config.toml
d_model = 160
positions = "rope"
bias = "none"
MLP neurons of a small language model. Each row is named by its layer, matrix (gate and up: input weights; down: output weights) and neuron, and shows model dimensions 48-143. Each number is 50 + 12 x the weight over its row's rms, rounded and kept within 0 to 99. A neuron's up and down rows have the sign that makes its largest values positive.
After each neuron's rows, "fires on" lists the tokens most often at its 100 highest values on Wikipedia text that the model never trained on; "fires before" lists the tokens most often just after its 100 highest values on Wikipedia text that the model never trained on.

L5.gate493:39 40 40 51 47 52 31 60 36 48 66 41 48 37 41 51 67 36 52 67 31 36 54 56 23 44 63 59 66 26 59 45 59 62 40 68 51 61 68 62 48 51 66 58 40 46 50 50 25 55 51 42 62 37 45 51 44 45 66 43 44 49 40 27 57 54 57 48 43 44 62 37 65 46 40 69 63 68 59 35 46 60 32 46 33 54 50 33 56 51 60 30 45 43 36 58
L5.up493:22 69 47 52 26 47 23 44 44 49 64 45 36 57 57 73 55 56 42 56 34 55 47 53 60 49 65 74 45 48 53 52 55 51 48 40 62 35 35 45 46 56 45 60 54 74 53 57 43 74 32 57 55 46 54 49 42 36 45 63 78 61 50 49 49 38 43 58 28 46 52 37 25 56 56 72 42 50 36 51 41 30 46 62 36 64 58 41 65 43 58 42 50 24 53 30
L5.down493:57 54 60 39 52 52 39 70 47 39 78 57 42 39 79 61 66 53 58 34 52 19 47 59 38 34 58 47 39 55 49 52 40 49 67 34 49 61 61 30 49 62 36 63 51 57 81 46 70 46 47 51 67 55 43 64 55 43 78 80 40 71 36 57 34 45 61 57 55 33 35 44 55 43 50 65 47 54 55 53 62 55 50 62 54 41 45 54 60 59 47 43 52 65 54 57
fires on: "8", "9", "4", "2", "5"
fires before: " |", "%", " m", " million", "2"

L7.gate382:61 48 48 51 58 41 68 78 36 31 64 66 63 57 44 65 56 49 30 45 63 43 52 34 41 20 50 36 52 50 54 44 52 69 55 26 65 52 51 61 52 45 62 61 41 15 58 54 57 45 65 59 41 64 60 45 54 46 65 43 46 57 63 60 34 40 44 37 31 50 31 48 39 49 70 61 58 37 41 74 54 42 40 47 57 45 27 69 26 48 54 61 46 50 59 38
L7.up382:67 36 28 48 56 45 64 55 48 43 48 65 23 19 29 39 67 55 44 48 38 46 58 39 45 46 36 59 57 50 62 25 69 59 45 37 35 66 72 65 39 52 25 52 56 54 45 43 62 52 55 57 58 56 25 55 63 60 77 63 50 57 69 42 55 39 41 46 65 40 59 66 39 45 58 62 52 55 29 62 54 47 60 53 30 66 62 33 37 46 81 42 46 45 52 66
L7.down382:46 48 55 35 64 58 47 44 48 37 67 42 41 32 63 44 58 53 42 34 52 46 51 58 51 54 35 51 54 51 38 29 53 67 52 50 53 28 43 40 41 57 47 45 40 51 24 64 45 25 38 64 31 50 38 57 46 76 42 43 69 39 37 57 42 60 51 54 63 41 35 48 41 35 43 54 59 54 46 23 57 52 52 49 58 55 60 49 86 58 45 39 70 51 55 39
fires on: "2", "1", "ly", "id", "te"
fires before: "5", "3", "6", "4", "er"

L11.gate98:55 39 42 74 61 70 51 53 63 40 37 52 45 36 59 34 44 51 54 28 64 38 55 52 66 46 51 44 38 30 55 52 47 62 36 41 56 41 43 49 45 50 75 35 59 72 45 56 65 73 30 64 69 43 53 55 45 49 70 22 17 61 48 38 42 39 48 50 62 69 40 40 42 56 56 24 34 62 45 33 40 63 47 51 46 49 60 32 61 53 46 40 55 61 61 37
L11.up98:43 33 37 57 50 58 25 41 47 41 52 70 52 82 51 63 62 46 44 43 58 46 56 42 68 50 77 38 48 54 53 35 58 41 77 71 53 52 70 68 52 60 48 67 52 38 56 58 33 54 71 45 60 40 53 42 34 29 32 66 57 55 49 40 63 37 46 29 60 50 37 42 56 34 38 35 43 54 45 45 40 42 33 72 76 45 77 42 62 58 52 48 52 56 70 55
L11.down98:30 24 55 42 44 63 32 53 52 54 41 57 42 55 47 60 57 36 44 43 71 16 49 49 49 28 43 53 53 51 44 52 41 58 57 45 47 66 38 50 56 62 59 69 35 36 50 54 70 27 50 49 37 39 43 45 54 52 51 58 39 37 39 56 25 44 52 60 65 67 55 42 51 44 39 59 58 50 60 50 68 54 54 38 43 44 34 44 30 35 49 57 45 46 32 59
fires on: " =", " ===", "===", "1", ":"
fires before: "\n", "9"

L7.gate411:41 62 63 69 60 15 68 56 52 56 74 62 57 56 56 49 42 41 54 50 70 63 52 52 52 37 34 64 45 54 53 54 45 45 73 39 56 46 68 46 47 58 45 47 30 38 43 46 64 50 56 26 61 52 33 47 49 25 51 42 54 34 32 48 59 49 50 54 44 35 39 49 40 34 68 35 51 71 65 57 53 59 37 73 53 50 29 49 58 62 35 43 59 53 52 60
L7.up411:52 49 75 58 55 62 61 47 63 48 45 60 36 17 55 46 66 45 55 40 41 91 78 58 44 57 18 46 49 59 56 42 60 60 51 63 43 63 63 61 47 50 44 44 58 44 40 56 44 53 45 27 60 63 43 33 42 51 43 50 62 65 55 50 38 32 32 57 41 40 56 33 49 62 36 46 42 36 24 66 48 39 39 68 60 68 38 44 63 63 50 48 32 39 66 56
L7.down411:52 53 66 39 49 39 64 59 40 47 46 40 65 50 57 19 40 59 35 37 37 58 39 69 45 45 48 66 41 37 16 58 50 51 38 62 55 50 61 39 41 21 47 43 45 30 43 46 42 45 55 54 65 65 49 47 41 45 41 54 49 65 57 50 34 56 46 59 46 50 40 42 30 70 45 50 49 58 50 37 53 45 41 69 18 42 58 50 75 54 58 58 62 47 64 35
fires on: "9", "2", "1", "0"
fires before: "5", "6", "4", "9", "3"

L7.gate68:39 48 54 55 09 45 46 36 46 54 26 40 63 56 56 21 55 31 52 46 31 60 32 17 51 46 46 49 57 45 50 45 48 53 46 62 53 54 54 67 28 50 52 57 60 62 51 59 50 63 58 41 65 57 39 64 43 58 38 35 56 56 37 70 42 28 36 37 53 89 36 50 47 23 37 50 47 51 44 66 60 75 55 50 44 53 35 48 46 39 61 54 43 52 49 43
L7.up68:43 65 44 75 28 33 37 59 46 58 46 34 67 35 39 49 39 59 63 53 62 51 36 56 69 21 41 73 56 36 50 44 51 55 26 58 61 51 45 56 62 39 45 44 45 48 45 30 49 51 34 39 65 43 46 61 41 31 59 47 77 61 53 40 49 22 58 29 41 47 37 69 50 37 71 38 41 41 38 44 31 62 50 46 47 74 45 80 32 29 42 32 43 62 48 71
L7.down68:60 40 49 48 28 45 64 38 61 47 61 29 61 68 59 37 46 67 57 40 55 57 53 45 32 51 55 51 33 42 61 36 63 52 64 57 71 59 34 22 34 42 46 59 47 44 47 56 51 57 61 67 47 36 33 49 41 44 45 55 43 19 54 43 31 33 25 35 55 59 63 64 65 61 45 39 65 35 36 63 55 61 52 66 59 43 55 57 41 51 52 74 46 60 59 42
fires on: " United", " National", " New", "s", "ia"
fires before: " States", " York", " Kingdom", " Congress"

L12.gate124:52 70 22 53 29 64 47 46 47 36 40 49 51 63 70 64 50 58 50 43 47 43 54 46 50 43 49 44 63 51 46 50 53 28 45 54 24 41 61 72 52 32 60 50 62 40 34 32 46 35 56 56 36 39 37 58 35 31 68 61 43 63 37 40 60 56 53 68 63 51 52 51 52 58 54 66 50 19 65 52 51 33 44 49 42 35 56 66 57 57 47 44 54 43 48 67
L12.up124:38 55 52 46 54 79 43 52 64 30 27 64 51 35 28 34 53 59 48 48 56 66 45 51 53 51 23 48 55 69 66 50 53 34 28 40 60 45 65 60 57 52 42 64 55 61 45 42 44 47 45 31 58 29 62 53 44 54 40 34 63 41 50 54 50 39 42 61 69 50 62 62 57 67 64 61 47 49 73 51 49 42 46 42 27 55 42 47 70 60 47 74 50 33 71 40
L12.down124:50 35 66 60 54 56 55 36 56 54 44 49 53 67 57 46 43 59 58 40 77 78 33 45 51 65 63 41 65 54 40 49 58 36 40 40 50 56 45 37 61 65 59 44 48 43 34 41 23 46 52 60 51 60 36 49 59 42 36 49 59 47 49 19 48 51 63 47 67 70 69 40 49 47 48 60 49 37 38 54 60 62 51 54 26 67 31 42 66 58 46 45 33 56 56 44
fires on: "9", "7", "1", "6", "8", "3"
fires before: "9", "8", "7"

L4.gate207:49 63 69 48 63 37 59 56 47 57 55 45 46 33 49 47 50 62 61 38 40 57 40 38 46 53 68 26 60 61 43 52 37 62 43 50 43 46 52 52 61 55 61 57 45 81 41 36 55 38 45 61 55 49 44 46 46 55 62 61 75 39 48 45 34 41 65 35 50 57 64 72 42 46 45 52 48 54 36 46 55 30 63 54 51 64 35 79 62 76 41 43 65 54 46 47
L4.up207:61 44 48 46 29 29 72 35 38 54 57 52 42 29 59 49 58 50 58 44 43 71 34 44 55 57 65 47 56 55 66 53 39 69 44 30 35 63 53 68 62 50 30 58 53 32 58 50 62 50 30 57 39 49 46 27 33 57 64 62 59 63 49 62 50 53 62 53 53 60 21 62 54 60 48 33 34 41 65 30 54 43 51 43 39 36 30 76 42 66 53 34 71 43 49 34
L4.down207:33 46 68 40 29 34 32 53 57 45 47 41 57 60 51 27 47 56 36 66 51 36 35 67 39 45 39 49 55 41 37 51 49 66 68 50 74 57 42 63 37 53 61 51 46 42 66 55 42 32 38 50 56 48 48 59 51 84 42 47 59 53 44 31 56 33 42 54 21 31 74 36 53 44 41 53 41 64 51 42 49 42 44 45 60 73 42 34 36 68 40 34 47 34 39 72
fires on: ")", " |", "0", "°", "1", " was"
fires before: "\n", " |", " ", " is"

L11.gate52:35 56 48 43 45 48 33 58 56 40 54 32 42 47 43 47 49 53 69 61 35 50 39 45 42 58 58 42 50 59 49 53 24 55 52 50 40 30 43 47 35 29 51 51 46 79 52 74 53 48 45 70 26 65 45 34 61 46 35 65 59 59 49 53 51 51 61 56 66 59 47 56 48 41 45 52 49 48 37 35 59 26 45 47 50 40 40 46 53 44 39 67 74 17 42 39
L11.up52:62 52 58 51 46 57 51 51 59 42 50 39 34 37 65 53 66 57 49 41 45 46 45 54 68 53 36 34 39 25 67 67 49 65 40 42 73 44 75 50 32 63 58 28 71 67 54 40 60 53 44 74 44 46 42 71 42 72 45 66 41 52 73 64 33 49 70 58 31 54 35 47 47 36 61 36 73 38 54 52 49 45 45 49 57 58 53 47 52 44 40 62 42 66 27 42
L11.down52:56 75 44 51 41 40 34 49 29 59 53 66 33 62 62 48 35 54 52 56 34 60 43 31 46 56 51 49 50 53 55 46 49 33 40 70 36 29 59 53 53 71 44 40 54 48 32 51 71 44 49 32 44 49 65 58 56 43 61 58 45 32 47 39 33 66 54 65 45 62 28 46 45 49 40 61 41 48 47 56 55 15 51 67 58 31 61 31 67 56 60 50 50 62 61 66
fires on: " ", "."
fires before: "1", "2", "6", "7", "9"

L12.gate88:37 34 50 62 53 55 51 56 54 36 55 75 40 54 49 54 68 48 63 47 59 34 50 43 51 48 62 71 40 53 64 41 26 50 51 52 69 50 76 36 53 61 59 48 74 62 48 54 49 63 64 67 49 50 45 65 58 51 63 39 50 75 77 46 45 39 70 56 43 53 49 55 57 51 47 40 43 63 34 56 56 78 37 45 54 44 64 38 31 65 60 16 51 53 55 70
L12.up88:45 38 70 46 31 46 34 51 53 30 47 53 58 48 65 53 66 47 47 63 47 55 64 26 55 61 75 47 75 64 58 71 58 46 33 47 40 67 58 52 46 34 54 58 53 45 50 44 52 60 45 34 40 31 52 75 55 50 43 34 59 45 37 50 48 52 38 53 49 75 57 39 44 62 45 51 59 60 37 35 56 70 68 43 59 55 69 49 18 45 42 62 36 52 35 58
L12.down88:68 50 49 49 68 66 42 58 40 39 38 53 27 50 52 46 67 68 59 41 41 37 50 40 61 15 35 61 50 23 67 72 42 49 51 63 46 43 60 43 62 32 53 47 42 69 57 41 56 57 62 69 37 65 46 66 65 62 48 27 60 47 46 45 51 42 50 62 42 58 61 48 60 51 40 52 66 45 54 45 43 57 84 43 68 38 55 52 66 56 47 73 63 44 74 56
fires on: "---|---|---|---|", " =", "|---|---|---|", ".", "|---|---|", " ±%"
fires before: "\n", "---|---|---|---|", " |"

L10.gate94:56 63 54 44 32 73 25 62 55 59 25 58 63 42 64 61 64 46 66 76 39 43 74 43 44 39 46 61 35 54 38 64 61 55 63 56 50 68 44 51 55 50 37 53 34 58 55 41 80 62 69 64 39 67 48 50 49 22 44 49 45 51 42 65 56 55 60 38 40 56 24 51 55 55 48 59 34 64 43 83 42 56 57 65 48 31 55 46 63 33 51 50 68 67 43 69
L10.up94:36 53 57 40 33 39 56 57 57 50 64 49 79 46 39 66 60 33 56 30 61 66 42 18 62 52 46 44 58 63 66 58 62 63 57 42 29 54 33 48 47 39 38 59 58 67 67 23 53 65 35 52 49 57 52 66 50 39 34 41 46 52 42 51 44 51 53 46 39 32 37 72 51 38 44 46 63 41 36 60 43 61 35 55 58 42 47 51 56 36 59 60 39 50 51 75
L10.down94:75 63 42 26 39 49 53 35 47 63 50 48 63 46 59 43 40 75 52 50 47 39 59 26 57 41 48 52 46 54 38 59 61 50 68 41 61 49 37 66 49 46 37 61 78 49 59 47 37 53 45 77 31 50 62 59 52 46 39 59 54 36 46 47 57 40 49 37 56 47 42 71 44 46 77 58 43 63 34 61 33 63 50 52 37 41 58 44 54 32 67 46 62 72 39 62
fires on: " New", " United", " Division", " League"
fires before: " York", " States", " I", " II", " Two"

L2.gate141:57 47 32 52 34 59 47 58 54 55 44 47 50 58 64 48 53 44 57 44 63 38 47 30 46 51 83 22 49 36 64 46 54 48 52 51 36 41 64 61 57 41 70 81 55 41 73 62 41 51 38 55 34 63 51 48 33 48 60 55 63 51 49 41 36 56 35 50 62 59 59 46 47 36 38 46 49 54 45 54 49 69 47 55 66 36 63 51 66 67 76 48 57 52 36 50
L2.up141:56 71 53 51 58 45 48 49 44 38 68 66 47 63 60 12 48 50 56 57 21 18 75 54 47 47 68 69 61 38 56 47 62 73 43 51 56 51 46 32 51 50 44 65 66 67 62 67 58 45 52 55 58 49 46 61 28 39 64 65 68 52 42 59 45 51 30 55 50 69 43 60 65 64 54 54 39 33 53 42 27 68 46 64 70 67 42 48 46 45 48 72 40 56 39 35
L2.down141:41 42 43 47 11 44 50 51 54 37 47 51 50 43 53 41 49 35 55 37 46 19 70 23 58 49 68 43 31 37 58 52 54 66 68 52 48 46 53 52 59 58 61 64 34 46 42 68 61 57 40 38 36 52 35 47 51 60 64 61 60 53 57 40 46 58 49 53 62 65 60 35 55 58 22 50 45 63 48 49 58 30 49 61 34 48 69 60 59 66 47 67 38 52 36 44
fires on: " United", " =", " Conservative", " Liberal", " Mal"
fires before: "\n", " States", " |", " Party"

L4.gate250:48 57 72 53 43 67 52 53 51 55 46 75 37 41 45 36 60 44 69 52 28 37 72 52 37 35 40 59 42 48 42 34 84 54 47 43 51 42 51 51 43 47 49 70 49 44 72 48 54 52 42 63 46 30 82 46 34 47 60 75 57 52 45 51 42 46 45 58 63 26 33 58 42 55 43 37 53 69 53 38 35 68 38 65 34 49 50 40 29 53 72 66 55 52 51 32
L4.up250:56 37 60 65 55 59 51 49 38 73 43 55 44 40 46 64 38 64 59 60 37 35 59 39 42 60 63 40 56 43 43 62 66 50 77 22 64 35 46 66 61 50 52 43 57 53 64 48 54 42 29 58 43 27 39 43 52 35 40 59 69 56 60 37 49 42 56 47 48 33 24 44 32 43 58 56 45 42 56 58 50 24 36 64 44 57 75 50 80 57 45 63 55 52 56 70
L4.down250:49 55 54 43 42 39 49 41 64 31 60 51 46 43 66 49 52 34 33 35 50 57 35 48 67 35 40 63 54 60 40 43 58 56 31 31 35 63 50 32 46 59 30 50 32 51 53 53 53 55 42 32 35 51 53 46 49 41 66 58 47 39 49 38 41 55 56 53 38 75 50 38 37 54 54 43 54 43 49 52 57 58 62 44 44 38 40 60 42 62 53 40 33 78 48 34
fires on: "0", "3", "4", "7", "5", "8"
fires before: " |", ".", ",", " "

L12.gate69:80 36 59 33 70 58 67 54 42 66 69 49 49 46 57 47 68 45 40 58 60 63 56 51 57 45 54 45 59 47 53 44 55 67 43 21 63 57 44 73 46 55 53 59 53 63 46 35 55 55 43 52 46 68 39 40 56 61 65 60 67 60 71 79 46 64 76 68 48 43 30 46 42 51 60 40 56 51 54 55 43 56 41 64 37 56 51 51 57 55 42 51 40 53 43 49
L12.up69:51 24 31 35 37 40 62 42 62 68 60 76 37 67 46 58 58 51 46 58 52 79 47 42 42 34 32 51 65 48 57 31 54 52 56 49 45 51 23 61 48 67 63 53 54 68 38 28 65 50 43 62 66 43 29 28 66 63 23 55 50 53 58 59 62 76 48 61 49 42 60 48 47 57 43 58 51 36 57 60 42 46 54 50 40 50 61 54 70 61 60 46 69 44 49 45
L12.down69:40 56 56 46 40 41 51 42 58 53 41 51 51 34 48 60 51 34 46 61 56 22 48 46 50 73 30 63 68 57 31 45 54 47 53 50 54 47 38 42 28 49 41 56 46 43 29 71 51 36 51 75 30 76 39 59 59 25 47 51 27 75 44 54 41 36 56 68 59 53 73 52 41 28 50 48 55 30 47 63 39 35 40 61 17 46 44 53 59 69 52 29 48 54 49 52
fires on: " ", ",", "2", " (", "9", "1"
fires before: "6", "5", "2", " ", "1"

L7.gate149:51 42 48 69 40 66 46 57 37 55 69 45 53 50 37 54 47 00 50 58 38 55 36 41 65 36 56 54 61 56 55 56 54 59 46 80 39 50 48 63 58 52 67 56 61 43 45 44 46 54 42 66 35 34 42 33 45 68 36 53 59 55 58 67 48 44 55 27 74 39 42 62 38 26 64 54 53 65 55 47 59 36 37 56 42 51 65 39 61 59 55 68 64 43 55 40
L7.up149:75 54 65 61 54 36 83 46 59 67 39 34 42 54 50 54 54 59 51 48 48 23 32 67 67 61 47 37 33 34 36 44 64 52 56 48 54 57 56 28 51 52 40 48 58 82 58 51 84 49 37 52 66 29 53 56 41 38 47 52 49 57 41 51 30 55 38 49 91 71 51 40 42 54 58 49 52 63 63 58 31 59 57 62 45 61 47 53 61 53 61 53 56 63 37 66
L7.down149:43 61 51 66 72 54 47 42 50 41 60 61 58 59 44 42 66 32 50 46 52 37 75 45 49 61 65 59 45 32 15 39 37 42 60 52 64 62 60 54 57 45 49 35 60 46 45 43 22 67 38 63 64 54 47 62 59 75 35 32 56 46 58 57 70 37 45 35 55 56 41 44 58 34 41 47 40 46 51 38 43 45 65 51 29 33 24 42 80 48 28 47 61 55 39 35
fires on: "9", "5", "3"
fires before: "9", "6", "8", "7"

L5.gate399:58 52 55 39 27 57 52 67 41 64 48 49 68 42 84 38 56 54 55 50 42 53 67 68 46 40 43 45 68 53 53 35 66 46 53 45 39 43 33 54 45 60 20 49 43 54 76 44 37 34 47 62 49 43 53 51 55 59 52 54 51 37 36 38 78 45 46 58 41 58 68 52 44 38 48 70 62 39 53 67 54 36 41 41 33 67 40 62 66 57 39 25 38 46 59 46
L5.up399:41 56 47 48 64 39 46 54 48 39 60 61 62 47 35 48 52 51 30 40 33 60 18 52 74 41 35 21 48 38 59 65 71 50 33 53 40 38 55 31 54 47 51 48 67 57 38 41 55 55 62 48 51 81 66 52 56 37 44 39 61 40 49 57 39 39 77 64 56 34 46 36 42 44 59 56 42 50 57 60 38 39 59 59 49 43 35 76 39 51 46 75 37 53 61 47
L5.down399:43 40 48 52 53 47 31 39 61 55 24 54 48 42 36 86 43 45 53 39 61 51 43 31 32 65 44 44 50 68 46 23 59 40 62 45 57 54 63 43 39 50 53 49 63 43 37 46 50 46 53 40 37 47 57 58 45 46 56 59 38 54 53 82 38 52 68 41 68 69 61 71 57 59 49 44 41 41 54 51 44 61 56 57 63 55 49 57 36 52 36 57 44 57 30 51
fires on: "1", "8", "9", "7", "2"
fires before: "9", "7", "8", "5", "4", "2"

L4.gate410:66 46 48 52 33 64 45 50 50 46 52 50 39 45 44 67 25 70 51 50 55 65 38 71 53 58 64 53 55 65 63 61 61 34 70 39 65 58 37 67 47 54 54 64 59 62 50 72 61 47 60 27 52 37 36 43 32 68 66 59 56 34 41 41 50 58 44 71 61 57 50 58 44 52 64 63 34 43 49 66 45 58 52 63 51 32 60 61 62 64 24 59 65 43 60 71
L4.up410:43 33 48 54 46 41 32 54 49 39 48 42 49 82 45 26 46 39 42 37 52 52 48 58 64 49 57 17 44 46 70 40 60 41 41 65 58 39 51 29 44 06 38 36 65 61 67 61 39 44 50 39 49 70 60 64 53 50 45 44 58 46 52 57 48 58 66 57 61 53 69 46 54 42 79 54 44 52 46 35 54 49 29 51 25 27 39 52 67 59 64 63 43 47 49 41
L4.down410:52 78 54 40 42 29 58 46 42 53 48 63 53 55 69 48 44 66 29 52 71 59 65 38 35 59 47 50 37 49 30 74 36 60 41 53 32 41 59 28 48 63 51 59 21 23 48 36 48 41 53 74 41 73 56 56 64 53 48 37 55 53 57 48 45 58 44 37 36 43 56 34 42 42 43 56 40 55 52 52 42 56 46 56 41 49 34 48 44 43 55 71 70 61 54 50
fires on: "9", " ", " of", "1", "2", " and"
fires before: "1", "9", "2", "7", "5"

L11.gate395:51 43 62 26 65 49 57 62 62 45 62 58 43 39 48 36 32 55 43 33 58 42 60 37 51 74 42 41 61 30 38 34 49 56 67 59 60 47 57 28 51 48 42 57 34 64 63 44 53 52 58 60 29 58 48 26 63 36 62 70 73 57 60 68 48 45 57 22 59 70 36 55 41 45 62 44 20 46 33 56 70 61 36 44 46 49 42 43 31 39 58 64 49 45 41 57
L11.up395:45 43 41 63 48 41 67 41 50 41 46 59 57 47 41 41 53 44 64 56 35 38 75 48 57 59 65 32 56 34 41 67 49 49 46 48 49 51 48 69 72 58 45 70 67 23 37 53 50 35 67 50 45 46 41 46 52 63 53 60 40 52 41 43 49 61 47 54 56 31 60 60 57 53 22 42 55 48 54 45 45 67 53 35 72 34 62 76 39 47 25 33 64 40 52 74
L11.down395:62 70 36 38 55 50 51 68 49 42 44 51 55 48 37 46 44 47 48 70 38 51 61 45 66 29 53 54 66 52 40 44 50 42 47 55 72 44 50 62 47 57 54 66 46 29 80 50 42 37 53 56 55 66 47 70 53 49 83 52 53 57 64 58 61 38 63 37 40 64 24 59 39 52 55 54 47 64 64 49 56 50 30 30 55 33 36 45 61 48 56 74 50 37 46 49
fires on: ")", "),", " was"
fires before: "\n", " |", " is", " and", " was"

L4.gate359:44 58 48 56 53 54 49 56 30 39 68 64 50 53 56 55 56 60 38 50 39 33 54 34 56 43 59 57 59 72 48 58 40 84 77 47 35 72 53 35 38 49 70 38 39 35 65 52 47 47 49 46 43 38 29 65 41 58 60 39 53 72 51 67 49 52 31 41 45 62 40 40 64 50 27 41 57 77 22 49 47 41 65 48 40 58 76 48 58 64 68 59 82 36 60 48
L4.up359:64 65 40 57 58 48 35 49 30 46 17 56 35 51 53 35 56 44 50 43 50 15 40 46 44 29 50 59 61 49 76 43 45 40 50 33 51 45 43 58 50 59 62 36 78 56 48 51 61 71 58 45 44 28 33 61 52 52 79 49 50 52 52 39 52 55 44 52 35 54 51 45 65 59 37 43 55 58 50 59 48 59 60 69 52 47 40 41 56 71 53 51 46 57 33 39
L4.down359:69 49 67 50 44 58 55 47 58 58 56 57 49 50 56 58 65 47 46 35 56 41 63 31 64 56 47 32 53 37 34 57 37 34 51 62 35 40 75 34 69 61 65 43 40 47 56 57 43 31 52 56 57 44 64 53 47 47 28 85 50 49 31 40 35 22 81 46 30 55 46 33 51 53 37 37 82 48 44 40 51 45 51 51 44 44 67 44 60 60 54 43 65 55 72 49
fires on: " =", "==", ")."
fires before: "\n", " The"

L11.gate500:49 34 43 66 27 67 41 33 77 32 46 35 32 50 58 46 64 53 48 56 42 43 39 46 40 51 46 32 35 56 67 59 35 53 68 55 48 41 57 70 55 48 51 54 37 38 56 36 33 51 46 67 32 51 44 61 45 71 42 40 38 50 54 27 69 55 50 42 48 48 40 58 46 54 54 35 54 57 51 40 42 55 49 66 56 59 64 41 64 62 51 25 39 67 59 51
L11.up500:59 55 42 55 54 62 47 45 42 34 50 53 50 55 37 41 63 49 58 65 61 52 53 40 52 44 66 56 54 55 38 60 52 59 40 37 45 43 59 67 62 58 69 56 81 56 62 55 41 52 39 45 37 35 40 66 41 58 58 47 51 66 61 57 24 60 45 44 60 65 43 43 54 47 59 32 57 57 31 44 46 52 44 49 62 49 57 41 69 56 35 69 37 48 31 59
L11.down500:28 73 31 60 58 60 38 36 29 39 62 45 42 50 65 44 55 42 36 42 45 47 36 51 33 49 57 41 65 68 62 61 50 44 32 53 84 42 64 36 36 24 46 39 52 45 51 65 45 70 18 41 57 63 62 66 42 68 68 51 60 62 47 54 54 48 38 55 50 59 54 58 50 32 28 53 44 44 79 34 30 48 38 47 40 55 52 49 44 43 74 49 50 59 58 63
fires on: " ==", "==", " =", " ==="
fires before: "\n"

L11.gate155:69 81 32 49 79 50 53 48 56 57 62 62 38 55 47 42 31 57 48 50 38 64 29 51 54 36 27 59 42 49 40 33 70 49 43 71 47 62 47 31 53 58 72 48 52 56 54 33 42 49 66 30 68 60 55 66 37 35 57 51 54 74 30 58 49 22 53 55 61 44 54 59 43 56 36 71 67 58 40 61 54 63 32 65 32 40 30 56 66 57 51 58 54 40 55 41
L11.up155:56 63 42 45 56 51 46 42 52 53 45 52 45 37 47 50 33 62 25 52 52 52 33 34 28 59 53 39 47 64 39 61 66 24 39 77 46 58 54 50 46 57 52 55 60 41 30 63 66 72 58 23 61 48 62 54 47 41 66 67 40 45 56 64 42 45 49 40 67 70 55 76 42 66 68 65 54 68 65 37 49 38 47 72 22 61 35 44 63 78 53 52 50 46 34 51
L11.down155:66 46 30 52 53 42 50 59 49 49 37 49 40 53 28 50 37 46 57 54 56 34 40 64 40 26 60 53 25 54 51 59 35 40 49 48 30 33 62 50 50 36 36 38 60 51 55 44 42 53 33 70 52 38 77 41 55 46 50 33 44 61 42 42 63 49 53 55 52 38 48 63 47 50 47 42 37 23 63 50 60 49 74 44 39 45 57 49 59 45 47 55 43 46 38 51
fires on: "9", "0", "1"
fires before: "8", "7", "9"

L12.gate373:50 49 63 64 51 43 65 45 76 29 38 56 61 69 41 32 33 39 12 50 45 66 45 50 54 54 44 36 43 50 52 54 75 68 54 29 53 39 52 49 41 63 43 37 47 66 48 38 23 43 29 56 66 43 46 54 46 51 49 33 54 37 37 43 22 50 41 44 39 53 57 50 41 62 51 43 45 44 39 60 57 65 43 36 51 43 25 69 40 61 36 30 54 35 52 48
L12.up373:51 57 58 51 47 36 49 40 54 34 54 61 25 42 50 41 58 45 55 56 58 75 45 44 53 56 43 68 56 50 58 31 63 55 60 41 35 52 59 40 54 66 44 45 63 22 52 52 40 39 51 52 65 60 36 46 54 63 59 61 50 80 42 62 39 59 54 32 62 33 48 36 31 75 45 58 47 57 63 59 59 35 38 62 61 65 63 52 51 49 50 62 47 35 59 71
L12.down373:42 45 45 43 52 46 66 51 44 47 48 30 35 56 51 52 51 58 75 38 59 37 80 41 47 75 47 40 49 65 30 43 49 44 48 43 56 40 58 32 31 41 52 51 41 45 49 58 53 55 53 40 34 43 22 52 64 37 37 64 29 65 44 59 53 79 40 51 52 44 33 45 57 44 64 57 53 63 47 52 45 54 55 44 67 47 54 48 20 47 83 57 46 23 43 54
fires on: "9", "1", "4", " G", "2", " "
fires before: "3", "4", " |", "0", "2"